config.yaml
positions: "learned"
tie_embeddings: true
init_std_o: 0.00592
lr: 0.00634
lr_head: 0.00822
decay_fraction: 0.777
decay_shape: "linear"
seq_len: 1024
train_tokens: 481500000
steps: 7348
MLP neurons of a small language model. Each row is named by its layer, matrix (up: input weights; down: output weights) and neuron, and shows model dimensions 160-223. Each number is 128 + 24 x the weight over its row's rms, rounded and kept within 0 to 255.
After each neuron's rows, "fires on" lists the tokens most often at its 100 highest values on Wikipedia text that the model never trained on.

L9.up4 [132 138 162 150 131 127 117 148 155 125 116 138 190 145 109 136 122 146 102 147 118  87 109 124 108 139 128 112 160 152  51  93 120 121 139 159 134 121 137 120 144 121 134 124 143 138  95 130 173 113 105 110 147 160 134 153 136  88 115 201 162  89 103 167]
L9.down4 [100 133 173  96 133 111 164 104 112 100  95 147 108 133 137  91 135 120  79 125 126 142 105 158 129 103 112 145 120 127 147 146 123 107 120  96 117 119 138 111 108  79 139 155 126 107 128 148 145 151 106 109  97 123 118 142 134 114  89 120 114 103 134 138]
fires on: " c", " l", ".", " p", " n"

L13.up331 [116 142 167 169 137 128 136 109 143 164 100  95 121  70 130 119 106 121 179  95 115 127 133 105 118 112 121 125 145 153 132 146 149 144 115 114 128 141  89 118 140  95 153 132 141 134 135 113 141 122 103 137 116 101 142 139 131 151 130 107 118 130 145 143]
L13.down331 [145 126 161 110 152 135 111 126 125  80 130 129 106 144 146 108 104 133 142 139 137 170 153 138 154 120 117 115 117 116 119 142 150 100 133 110 102 121 117 115 127 158  99 136 146 153 117 160  94 105 153  94 114 140 137  90 144 157  89 143 115 149 105  83]
fires on: " dis", " re", " ex", " d", " se", " st"

L8.up661 [136 147  83 142 104 167 113 150 109 172  71 186 138 136 140 145 118 169 100 159 134 157  76 144 155 117 120 136 136 109 124  87 126 136 157 113 147 132 112 133 118 142 143 141 148 131  89 111 115 154 160 141 102 113 117  54 132 139 148 158 114 139 135 164]
L8.down661 [109 120 147 105 126 129 103 108 136 135 137 175 108 123 105 131 133 144 129 189 112 134  86  92 131 161 156  94 149 122 107 156 145 143 105  87 105 109 152 104  97 123 165 155  83 125 167  94 131 119 132 136 115 158  85 156 141 116 123 115 151 157 142 112]
fires on: "y", ".", "s", "ge", "ip"

L10.up37 [133 148 114 117 114 120 117 110 150 136 112 142 139 100  97  55 103 104 157 108 134 163 123  97 130 105 142 163 134 120 140 131 166 127 139 141 107 137 126 125 129 165 138 185 132 126 163 170  96 108 149 177  81 152 157 175 159 169 147 138 107 119 160 118]
L10.down37 [141 135 134  99 131 127  94 167 156 139 127 111 121 105  95 150 105 135  99  97  98  99 156  93  90 139 124  90  72 100 121 128 143 155  85 154 126 146 125 117 143 118 125 139 101 170 145 147 157 113 138 121  85 108 108 143 152 139 106 156 108 138 101  97]
fires on: "s", "es", " (", "ess"

L2.up22 [123 128  97 112 116 126 101 146 105 170 146 139  86 109 159 141 105 184 124 126 114 178 133 143  90 116 141 114 172 119 132 161 129 145 102 126 141 179  95 145  93 123 137 123 134 122 128 147 103  80 173 122 105 129 118 102 158 152 118 119  93 131 115 105]
L2.down22 [ 91 139 126 118  97 108 139 136 124  88  93  77 134  96 110 101 113 126  96 142 135 151 135 131  92 167 126 138 145 148 153 134 152 111 161 120 179  86 138 134  69  94 111 141 140 156 104  67 140 137 131 105 168 130 146  97 157 130 117 103 126 101 113 165]
fires on: "ly", "ely", " al", " th", " /"

L2.up727 [197 134  83 161 115 139 114 137 134 114 117 115 100 131 139 154 156 145 161 117 126 113 109  93 106 167 146 139 147 157 107 138 104 184 157 100 157 147 129 151 118 113 114 156 153 113 103 153  79 156 130 146 124 133 132 140 132 153 149 118  90  64 104 120]
L2.down727 [105 108 141 131 127 104 121 148 133 153 170 169  98 160 111 125 111 135 112 161 112 146 103 115 152  92 127 124 114 119  87 102 102 160 165 124 153 143  99 126 149 104 138 141 160 128 131 121 168  87 138 132 142 124 117 114 128  88 125 112 135 138 120 115]
fires on: "%", " or", " were", " e", " are", " f"

L6.up65 [145 109 149  95 142 152  86 137 166 152 128 110  96 143 143 149 161 139 132 105 120 128 141  98 149 124 151 175 121 119 130 106 161 110 125 104 140 125 102 126 103 116 137 101 109  99  91 138  90 164 124 112 113 118 106 119 120 133 178 134 143 159  97 153]
L6.down65 [173 127  99 173 108 148  98 121  98 102 106 142 141 107 120 129 174 130 109 126  93 117 112 117 126 112 136 139 131 149 111 121 110 121 146  59 129 105 108 172 110 137 127  60 125 128 137 113 112 154 114 182 100 125 104 118 147 162 109 143 122 160 122 137]
fires on: "est", "am", " F", "l", "ire", "u"

L8.up271 [158 120 139 107  94 123 115  83  99 144 115 163 154 115 161 141 102 120 133 109 127 110 113 153 106 135  97 133 172 118 106  67 128 133 114 161  75 158 128  99 181 162 130 138 138 127 136 111 107 108  72  90 144 148 111  89 141 114 108 107 164 100 134  89]
L8.down271 [106  68 117  93 136 106 129 150 111 101 132 121  97 145 104 108 122 114 133 127 166 134 134 145 125 132 153 129 156 189 138 136 131 147  96 123 166 139 104 140 124 144 126 139 103  89 116 128 163 157 104 180 131 104 131 155 103 144 142 143  77 116 131 132]
fires on: " n", " in", " l", " ", " e"

L13.up34 [102 108 177 114 153 162 100 150 102 125 118 137 160 157 110 109 140 143  99 154 143 122 141 125 135 142 128 124 116 151 184 127  98 150 117 115 127  88 143 135 137 159 101 101 159 120 113 113 102 102 138 145 121 143 106 126 123 157 134  99  97 100 139 131]
L13.down34 [118 160 143  86 181  87  77 112 154 119 149 107  88  72  82 151 155 129 175 134 138 126  93 154 101 125 161 108  83 112 120 113 137 170 102 144 109 132 123 130 127 156 139 145 134 139 145 150 133 105 138 108 147 149 160 127 131 134  96 104  88 104 110 108]
fires on: " Al", " Re", " G", " Mar", " Col", " Fran"

L12.up119 [162 116 113 126 141 158 119 130 160 135 138 111 127 141 146 141  77 157 130 131 123  86 139  88  74 136 158 102 120 120 132 126 146 113 102 127  77 121 154 140 131 116 146  85 102 191 139 161 160 112  76 148 144 158 127 115 117 107 144 147  85 140  96 118]
L12.down119 [ 94 121 151 133 118 113 151 114  83 172 148 111 143 131  96 129 103  92 126 138 102 100 130 142 140 123 117 114 123 128 133  71 148 128 130 132 161 155 164 149 161 172 109 117 116 124 124  81 101 124 114 110 157 140  95 135  75 129 109 112 136 131 124 127]
fires on: " J", " R", " L", " H", " D", " W"

L13.up365 [109 162 117 110 140 148 107 150 134 155 151 112 162 142 135  89 152 137 139 129 102 172 140 115  92  93 157  75 148 154 159 132  93 150 178 146  88 139 126 156 112 116 116  96 173 123 105 112 133 119 173  84 146 114 147 135  92 141  95 152 146  88 155 118]
L13.down365 [112 121 153 171 123 127 133 139 115 130 153 173 134 106 150 112 180 134 136  68 134 119 115 176 114 134 132 142  78 153 128 118 114 123 109 131 146 162 157 176 120 127 174 103 126 147 112 159 112 177 106 149 155  99 120 115 124 163  94 115  84  79 198 157]
fires on: "it", "r", "ar", " Ind", "l", "ach"

L13.up538 [131  93 138 105 133 122 112 156 187 183  85 143 147 162 144 149  97 118 113 110 119 112 138 132 134 112 125 148 111 123 104 111 108 109 139 108 140 159 162 108 111 137 114 103 138 152 107 124 131 155 148 157 102 140  83 162 142 140 115 119 124  99 170 133]
L13.down538 [ 88 138 134 116 128 137 124 151 119 107 120  88 107 103  95 119 132 122 154  97 123 187 154 141 120 125 129 120 105 164 127 108  85 139 138 149 118 150 102  98 106 151 144 131 115 177 122 125 122 153 158 132 131 113 110 145 134 108  95 152 130 143 113 140]
fires on: " v", "ed", " on", "red", "it"

L5.up186 [150 149 120 120 121 158  97 151 127 127 110 145 147 136 148 109 113  92 146 152 137  86 155 148 162 132 102 116 133  94 129 122 154 171 109 125 181 125 119 139 131 155 101 138  93 134 105  92 164 138 131 127 105 139  88 154 132 152 114 147 132 156 135 100]
L5.down186 [112 106 105 107 129 107 141 154 133  84 115 167 129 157 127 108 118 152 122 123 101 149 156  99 135  95  92 117 156 122 118 147 163 146 164 117 137  85 116 155  97 118 128  91 109 103 100 134 102 124 204 157 161 128 136 125  63 101 132 139 108 143 161 117]
fires on: ".", "y", "ic", "ary", "ri", "o"

L5.up9 [156 112 147 138 139 142 162 158 165 187 145 103 125 116  83  83 150 102 104 127 117 134 112 117 169  46 128 110 118 144 115 141  82 141 131 164 129 114 114 121  78 115 136 145 106 120 100 108 130 135 121  95 150 123 167 126  81  92 119  98 183 129 145 153]
L5.down9 [112 146 122 165 131 126 155 158  72  84 128 131 123 154 157 160 135 143 166 153 136 133 109 154 102 169 120 127 127 171 109 134 111 136 123 132 151 165 127 147 104 142 127 143  70 150 122 173  85 133 101 106 148 113 145 112 117 147 181 115 115 131 115 138]
fires on: "e", "er", "on", "ant"

L6.up669 [101 130 111 125 110 156 157 124 122 142 130 123 136 155 121 149 107 134  71 145 117 143 126 141 103 138 113 121 100  88 120  99 121 117 106 141 170 172 145 153 130 122  98 103 142 128 159 100 127  99 156 138  95  88 131 100 125 109 148 115 136 135 141 162]
L6.down669 [152 139 162 125 106 150 159 118 120 140 121 108  94 183 122 125 101 124 144 133  65  75 178 134 131 150 134  98 109 140 123 125 121 142 161 134 138 131 110  81  79 127 154 151 139 142 137 151 116  98 103 121 101 120 174 151 136 140  74 119 160 113 125 130]
fires on: "our", "ag", "ig", ".8", "ip", "if"

L6.up134 [155 115 127 100 149 114 143  96 164  99 130 136 109 106 116 124 138 118 123 140 123 161 147 156 153 103 153 193 156 157 137  94 150 138 127 131 126 118 135 178 145 133 138 126 112  83 112  96 155 132  81 160 108 120 144 149 100 178 181 118 119 140 152 141]
L6.down134 [167 102 129 155 126 109 144 107 103 139  97 109 184 100  57 152 118 123 125  96  97 126 152 125 154 141 112 119 121  92 112 128 124 155 150 136 108  73 152 130  90 195 168  99 151 124 143  97 109 127 139  98 134 133 115 125 111 119 150 135  83 129 157  86]
fires on: "f", "r", "et", "ward", " of"

L8.up312 [136 148 104 108 127 144 120 107 120 138 140 101 121 107 163 126 126  82 105 178 126 116 143 125 116 147  92 121 118 137  89 129 129 135 119 149  96 126  94 179  92 110 126 133 142 108 150 133 172 171 123 104 137 138 125 114 127 181 151 101 136 137 173 141]
L8.down312 [130 123 158 109 111 142 130 106 120 163 114 167 170 139 110 112 147 132  86 127 147 128 108 114 132  90 112  90 139 138 171 144 166 133 103 122 129 141 105 119 140 119 119 106 139 129 111 158 118 119 198 109 129 123 129 140  67  82 115 182 138 136 113 154]
fires on: "ist", "olog", "or", "on", "us", "c"

L5.up386 [ 78 119 173 109 131  97 136 150 136  50 146 133 138 103 145 108 144  90 100 160 113  99  83 128 136 119 144 122 161 114 131 101  90 102 134 149  97  99 117 129 155 148 110 117 146 113 128 124 140 171 115 154 140 129  80 152 139 118 123 161 148 115 123 118]
L5.down386 [141 106 157  96 107 129  88 117 118 161 122 101 138 111 144 120 116 219 129 115 166 138  83 137 141 121 142 134  95 158 112 141 136 114 121  89 157 144 127 110 102 123 163 113 112 116 126 121 125 125 117 141 130 140  91 117 129 142 131  83 106 138  74 113]
fires on: "g", "im", "il", "am", "re", "m"

L11.up209 [126 136 143 120  77 125 158 101 109 124 152 195 126 121 153 136 125 139 139 118 131 128 156 152 147 159 125 140  79  96  99 163 146 116 148 116 138 123 168 132 141 162 122 116 123 139 160 154 109 171 148 114 135  82 105 134 130 115 126 162 137 139 128  55]
L11.down209 [146 159 146 108 170 143 121 136 141 170 106 109 167 110 144 132 107 124 101 109 139 114 108  95 146 102 121 114 131 138 152 142 132 129 119 143 140  99 151 165 138 148  48 145 158 155  95 182 119 125 158 132 147 116 145 118 123  84 131 132  78 119 141 166]
fires on: "C", "B", "g", "b", "an", "ew"

L12.up596 [119 141 144 110 170 142 122 144 139 109 139 107 161 116 135 126 116 119 127 148 125 159 129 123 151  93 131 138 157 150 132  99 112 124 127 132 114  93  94 184 105 163  75  87 160 114 149 123 160 142 118 151 120 119 117 147 120  70 109 160  87  98 148 114]
L12.down596 [102 111 109 156 123 198 159  73 103 179  70 131  88 132 112 144 149 123 169 124 102 180 120 114 106 164 132 136 104 121  94 145 125 119 132 136 137 105 122 130 148  93 116 144 123 137 112 171 123 135  94 132 118 176  97  91 124 108 155 139 134 120 120 126]
fires on: "m", "r", " m", "re", "w", "t"

L13.up320 [ 88 103 128 121 133 112 101 147 146 124 105 114 138 122 110 178 117 200 148 108 153 109 131 172 129 118 151 105 102 142 140 130 124 116 111 108 143  85  83  97 125 129 147 139 150 109 111 114 123 113 109 182 130 103 141 156 132 122 131 120 150 115 127 103]
L13.down320 [ 88 121 136 170 143 108 151  96 103  88 116 127 123 152 157 132  99 103 108 159 123 120 145  83 118  88 122 151  99  66 119 130  86 151 141 100 117 168 156 162 155 161 113 145 129 133 156  98 125 112 109 155 115 118 125 108 146 100 140 136 123 139 105 124]
fires on: "at", "ac", "att", "ra"

L11.up62 [103  78 119 137 137 163 136 130 155 102 109 184 118 100 122 155 106 158 153 144 173 108 176 147  92 125 128 108 113 125 133 114 118 155 156  77 135 106 141 112 143 108 140 128 142 146  91 115 136 160  90 119 137 116 107 144 146 116 102 125 170 152 177 118]
L11.down62 [127 137 146 119 129 148 122 176 169 141 147 111 144 105 119 126 127 137 134 113 108 133 153 141 107 121 125 142 128 136 127 144 176  97 125 133 185 110 145 195 100 107 137 148  97  96 164 122 110  88 140 114 115 138  98 125  57 121 114 133 148 116 114 154]
fires on: "ar", "le", "or", " |"

L10.up737 [102 123 124 125 147 102 138 115 189 137 129 141 154 109 122 117 117 120 162 159 139 113 163 112 113 102 104 134 130 146 123  93 174 165  94 127 173 112 115 116  93 116  94 149  76  96 121 169 155  93 120 147 122 121 146 139 108  84 124  80 151 125 157 140]
L10.down737 [145 126 150 121 129 168 113 119  97 122 166 103 132 161 125  95  98 158 115 127 123 115 118 136 139 124 141 107 109 127 115  83 134 125 117 139  87 142 145 160 129 161 172 137 117 123 127  84 128 107 122 170 153  47 133 101  84 143 153 116  98 142  98 139]
fires on: "y", " as", "o", "he", "e", "che"

L6.up199 [121 131 143 105 126 125 142 105 109  79  93 148 152 111 135  96  85  79 144 140 180 124  94 130  77 135 110 133 137 149  79  99 116  91 132 118 118 101 111 122 137 137 115 154 164 170 147 134 134 109 118 117 129 130  87  97 151 136 158 128 117 115 147  95]
L6.down199 [105 126 123 131 113  96 124 111 125 132 152 145 123 165 144 116 137  94 136 130 118  77 126  96 119 147 121 138 145 164 137 144 104 151 139 155 146 132 136 123 134 175 140 112 132 118 100  79 114 162  90  92 124 117 142 138 126 129 146 144 119 142 127 121]
fires on: " in", " c", " be", " st", " l", "c"

L6.up111 [ 87 136 120 117 140 131 125  95 175 136 156  97 120 161 120 122 142 156 127  75 141 169 158 141 135 122 139 156 148 156 100 117 192 101 144 118 168 150 112 135 131 104 165 129  89  94 126 128  74  85 187 142 109 129  73 139  83  97 122 113 103 122 105 112]
L6.down111 [148 115 106 175  98 165 113 107 134 126 138 123 118 153  99  83 152 130 149 100 120 144 119 113 127 133 145 169 122 120 107 129 102 117 131 100 131 120 143 101 182 125 167 142 133 129  64 112 142 115  99 134 120 141 114 114 117 105 105 174 142 118 111 148]
fires on: "m", "p", "est", "l", "et", "d"

L5.up428 [128 126 120  70 116 134 149 130 167  93 118 154  74 118 126  52  85 105 146 100 145 129 141 128 119 132 149 139 150 137 115 153 159 134 137 116 158 141 130  95 125 138 149 142 119 129 171 128 124 150 121 110 131 122 129 179 126 135 109 125  98 122 133 155]
L5.down428 [169 122  81 143 123 116 156 104 117 174 125 127 172 111 108 172  99 139 149 137 122 160 120 118 119 131 127 146 163 115 116 105 112 128 138 107 143 138 158 129 121 118 103 143  95 147 109 124 133 156 129 113  87 104 121  83 117 168 127 134 112  85 120 110]
fires on: "s", "o", "th"

L11.up354 [127 120 115 128 129 146 145 101  91 154 153 167 154 119 135 135 175 154 133 119 111 183 151 113 117 164 105  93 114 137 171 126 165 106 138 115 157 102  99 132 132 126 156 110 115 114  96 132 107 161 121 142  82 129 103 155  95 165 168 124 183 111 110 129]
L11.down354 [127 117 145 142 144 130 146 105 164 153 121  99 101  53  88 178  99 146 130 161 107  68 129 103 126 127 121 150 130 116 121 159 111 136 122 101 138 134 109 152  99 113 142 140 144 105 170 140 190 139  85 139 145 117 141 134 134 152 147 145 118 150 145 154]
fires on: "ent", "el", "y", "it", "ed", "ol"

L9.up73 [135 125 110 129 130 134 153 137 120 115 130 123 141 133  95 142 184 168 125 102 142 158 117 165 136 169 155  99 186 142  95 155 139 117 139 119 142  94 124 107 143 158 121 125 149 119 129 138 108 139 141 101 132 134 153 131 135 131 141 118 168  78  82 167]
L9.down73 [119 141 105 161 131 138 144 142  93 160 116  92 161 121 100 156 119 146 151 114 155  86 128 114 153 138 127 124  94  97 143 141 115 112 145 119 126 126 107 104 136 127 142 162  98  82 139 121 137 133 105 144 140 108 157 155 121 128  82 140 119 134 122 118]
fires on: "ation", "ent", "age", "b", "ed"

L10.up489 [144 118 148 157 145 155  97 143 109 147 182 136 158 146 143 116 101 147  99  96 110 127 169  90  71 126 120 126  94 150 149 109  79 136 114 127 101 101 116 122  94  95 120 139 140 137  91 116 118 112  69 101 118 142  76 117 136 151 178 157 126 121 146  93]
L10.down489 [ 53 127 167 113 138 127 138 142 112 109 122 169 144 153  77 168 174 100 130 138 117 135 140 133 139 114 126 138 161 122  97 125 166 150 136 138 154 156 123 137 126 136 149  82 139 158 125 161 121 193 104 149 133 136 127 100 119 123  56  80 111 134 161 133]
fires on: "it", " l", " Y", "al", " E"

L11.up517 [141 131  90 104  74 152 122 108  93 147 121 108 113 122 101 103 144 134 111 144  97 161 137 125 109 125 117 122 104  85 125 101 105 145 110 127 159 134  91 143 115 111 123 144 111  95 135 141 192 154 121 119 142  88 176 124 121 176 172 124 124 100 142 145]
L11.down517 [ 89  99 122 122 149 166 116 163 151 116 149 145 131  99 130  81 137 109 118 119 124 103 133 136 109 101 121  99 156 116 149 103 161 146 112  75 118 119  91 127 145 135  90 121  97 138 109 102 108 128 111 118 181 154  96 137 189 100 128 142 192 134 147 116]
fires on: "n", "us", "ens", "pr", "ag", "out"

L9.up206 [127 117 116 109 121 137 185 134 120 140 130 153 146  96 117  93 143 105 119 116  91 122 126 121 155 111 147  79 114 158 131 113 113 109 146 109 152 138 131 130 145  94 113 159 149  67 108 108 118 145 109  92 145 123 165 128 175 133 168  82 125 146 112  97]
L9.down206 [122 119 137 157 155  94 148 114 131 112 147 108 155 115 150  91 107 145 133 116 173 124 112  97 130 139 140 129 119 121 115 153  85 135  88 185 148 100 126 128 147 144 176 106 132 113 175 180 153 125 149 127 122 110 125 131 105 130 112 114 133 109 146 117]
fires on: "am", "r", "v", "ter", "ect"

L10.up103 [138 145 155 130 168 163 117 156 130 157  83  67 101 134 122 101 124  98 108 112 128 100 132  95  92  92 120 144 134  88 119 138 137 124 114 109 133 117 115 120 143 118 142 168 114  92 124 123  87 121  98 100 112 125 147 121 115  63 146 124 124 116 109 165]
L10.down103 [161 111 108 106 124  95 135 112 111 154 133 151 168 123  90  62 140 164 139 131 167 161 109 121 138 113 128  99 129 138 141 136  97 102 125 155 127 150 139 178 140 175 109 132 130 149 120 118 118 145 124 139 105 102 114 102 131 172 135 117 118 125 130 130]
fires on: "l", "t", " of", "ut", "h", "s"

L5.up605 [159 124 119 127 103 126 114 150 125 129  67  99 120 110 146 156 122 158 140 121  93  93 143 128 105 107 128 135 151 108  62 136 138 150 147 123 142 158  99 154 117 138  90 134 151 120 148 134 168 161 161 152 122 112 101 154 119 112 156 152 100  88 107 143]
L5.down605 [123 141 144 151 140 102 128 178  98 169 122 125 143 170 141 109 173 151 112  86 106 128 109 125 143 132 156  93 112 102 113 134 116 115 139  85 153 152 177 164 118 145 106 104 137 126 133 131 122 120 185 138 127 133 115 135 141 138 146 108 135  78 155 116]
fires on: " two", " of", " only", "%", " three", " f"

L12.up380 [150 143 130 167 150 124  97 112 140 119 159 134 176 133 159 106 103 119 170 121  97 117 145 134 128 128 145 109 142 134 124  78  99 102 138 112 126 117 131 138  86  96 165 176 115 150  98 136 163  86  90 159 146 146 101 120 151 108 113 147 119 143 106 145]
L12.down380 [106 116 144 116 140 107 124  95 100  88 134 155 137 131 107 143 116 108 127  80 120 114  73 121 128  98 101 129 115 114 123 129 115 144 127 133 168 170 131  97 135 128 108  87 157 128 114 125 150 160 114 130 122 109 132 128 104 136 125 140 140 148 105  94]
fires on: " l", " L", "L"

L13.up92 [148 117 117 122 104  92 168 129 145 171  91 107 122  91 131 148 127 134 196 124 123 166 129 108 157 113 146 130 131  93 147 135 104 164  78 150 175 116  79 111 163 155 150  95 150 102 141 124 126 142 144 131 125  98 108 161 115 134 115 121  88 151 158 141]
L13.down92 [134 149 146  87 102 143 136 157 122 133  79 136 108 145 156 177 113 132 131 193 118 143 115 143 125 112 140 146 133 120 105  99 165 100 116  88 145 129 135 135 142 130 127 188 136 149 135 116 120 135 111 129 121  97  87 123  99 111 115  79 164 116 145 134]
fires on: " d", " se", "id", " ind", " Ind", "us"

L12.up643 [105 118 160 132 112 114 117 144 171 135  99 162  98 129 146 114  97 105 136 150 153  82 141 158 134 105 100 159 138 126 155 108 153 146 146 161 168 185  79 127 108 139  96 146 136 125  95 138 144  88 125 131  82 132 124 119 137 162 172 132 169 130 139 113]
L12.down643 [152 129 105 141 148 140 135 106 135 135 149  79 119 145 152  69 156 151 110 156 149 118 145  92 170 111 174 115 104 142 155 118 106 140 116  81 135 157 137 125 105 145 110 160 150 128 131 141 113 136 174 122 129  72 117 111  91  66 131 153 124 117  94  96]
fires on: " st", "at", "o"

L10.up376 [132 110 146  61 115 190 119  93 131 133 119 108 121 175 113 124 111 120 116 113 110 137 130 117 166 127 118 121 155 171 151 118 152 166  99 122 158 165 127 143  99 158 127 145 150 132 127 102 141 166 167 136 129  95 114 150 116 139 126 104 132 138 162 113]
L10.down376 [107 130 124 140 138 117 129 105 144 157  95  95 133  47 161 131 132 146 136 129  90 120 116 130  67 107 117 106 125 128 124 121 125 141 139 141 131 150  82 124  99 148 122 109 142 126 141 137  88 144  61 100 148 162 149 138  92 120 140 111 133 134 130 153]
fires on: " |", "os", "ess", "ast", "a,"

L12.up353 [109  85 150 139 136 131 124 139 122 131  97 140 148 139 121 109 130 117  94 113 111 133 104 169 140 148 103 162  69 126  79 152 154 114 128 119 129 149 158  81 156 173  67 114 135 182 143 166 145 149 126 143  79 115  83 149 105 124 138 134  89 104 123 114]
L12.down353 [182 156 114 132  98 117 127 135 134 142 133 106 131 135 117 103 150 184 131 154 121 119 159 121 112 159  85 129 122 121 102 136 113 174 154 146 116 124 161 144 105 109 102 156 124 119 160 167 104 159 154  88 111 120 155 119 137 111  87 143  92 120 141 130]
fires on: "–", "W", " W", "C", "–19", "ew"

L5.up193 [141 114 140 145 167 142 146 155 115 134 139 125 126 134 155 130 109 153 143 114 136 127 115 118 101  78 151 163 142 152 104 113 141  89 159 150 172 128 149 136  87 118 131 160 110 110 117 123 110 129  85 134 137 101 151 122 102 107 168 146 184 116  80 143]
L5.down193 [110 101 114 129 136 118 109 142 131 118 116 173 143 116  97 124 136 173 106 108 130 177 106 163 148 188 163  89 154 135 128 109 146 133 124 147 146 124 166 156 169 141 127 156 142 180 104 147 122  87 104 131 142 105 165 131  78 126 122 128 106 110 143 129]
fires on: "al", "en", "l", "em", "ut"

L13.up589 [147 146 137 140  91 103 140  86 193  83  87 159 170 137 134 109 111 141 170 165 162 121 121 132  83 127 148  97 103 141 127 133 136 106 192 132 117 127 103 161 167 172 165  88 175 156 116  84 137 145 113 117 144 100 113 134 148 147 138 137 149 142 133 124]
L13.down589 [177 186 132 137 146  81 142 113 127 125 144 101  87 145 171 142 108  75 122 125 192 150 153 143 170 127 102 116 169  97 137  78  97 104 108 152 151 126 137 157 137 140  94 138 128 127 151 109 134 113 134 127 120 124 113  88 116 125  60 134  97 121  94 144]
fires on: " l", "l", " L", " st"

L8.up137 [111 107 122  98 107 160 112 126 107 100 107 141 118  97 100 106 170 141  92 124 145 144 137 115 120 182  73 121 116 104  94 102 139 110 171 156 165 114 151 125 145 141 141 102  59 128 188 153 119 133  97 175 150 119 124 142 159 143 141 124 130  86 143 121]
L8.down137 [127 117 146 110 145  93 180 128 146  85 133 103 153 168 102 168 100 102 105 154 154 137 103 127 139 143 145 104 129 117 135 100 110 152 118 167  99 140 136 136  95 133 121 148 142 139 131 164  95 161 118 127 143 134 121  89 132 123 114 106 145 111 148 174]
fires on: "el", "on", "ron", "ican", "ov", "R"

L11.up152 [194 132 169  82  89 176 126 101  75 126  88 126 153 154 128 165 146 156 113 126 150 140 116 143 107 112 133 111 133 116 116 150 136 128 109 125 146 137 126 137 175 163 127 122 156 114 109  93 127 144 116 175 101 114  98 163 101 184 130 141 125 104 110 166]
L11.down152 [112 128 147 140 135 133 110 165 119 125 148 112 119 148 116 124 148 140 135 160 112  85 107 111 137 166 106 157 133 110 122 134 147 144 137 131 111 122 146 176 107  72 121 164 111  98 134  73 160 147  97  90 115  99  90 132 123 201 148 132 111 161 100 160]
fires on: "'s", "ly", " first", "ast"

L12.up216 [118 122  74 142 136 168  60 120 140 157  95 122  85  92  91 115 107 140 105 149 121 114 128 140 123  91 110 139 120  80 117 119 155 106 134 134 122 125 128 149 186 106 126 160 140 107 114 136 141 149 117 119 112 145 134 129 100 135 157 123 149 118 153 170]
L12.down216 [151 135 131 139 137  91 142 106 124 122 152 128 175 140 145 132 143 158 141 148 135 138 103 107 152  85 114  77 136 169 123 136 119 146  94 124 119 170  92 143 126 117 116 144 125 117 134  99 127 123 108 130 153 112 185 105  95  87 149 135 122 105 144 108]
fires on: " h", "h", "on", "ous", "ical"

L5.up204 [157 131 124  96 140 107 133  93 151 164  87  97  66 155 132 100 115 135 142 157 136 125 176 127 118 141 132 141 159 157  84 129 141 118 120 134 124  88 111  74 138 176 142 137  97 139 171 141 100 121 142 124 165 132 148 128 108 134 119 129 103  90 142 122]
L5.down204 [121 124 109 158 110 137 120  97 148 122  90 156 139 117 139 139 119 128 175 136 133 130 109 116 121 101 100  99 128 127 102 129  84 126 136 111 150 145 124 125 124  77 113 155 139 132 101 112 144 116 102 155 135  84 123 134 148 148  82 132  85 133 133 101]
fires on: "e", "th"

L5.up700 [ 90 144 104 142 136 146 106 118 100 111 132 121 153 107 154 104 136 139  99 165 104 170 121 141  91 117 138 118 126 121 151 150 132 119 188 107 165  94 152 126 121 140 121  97 148 128 121 108 119 140 131  94 145 104 122 174 107 129 117 151 145 109 161 129]
L5.down700 [173 134 107 136  90 104 136 136 190 133 128 141 120  88 117 116 145 125 141 141 139 126 108 138 133 121 154 115 169 110 138 142 134 155 119 100 118 174 139 108 130 132  88 168 111 126 136 114 128 115 114 129 119 131  95 119 153 121  96 104 134  91 140 108]
fires on: "ic", "t", "it", "al", "A", "r"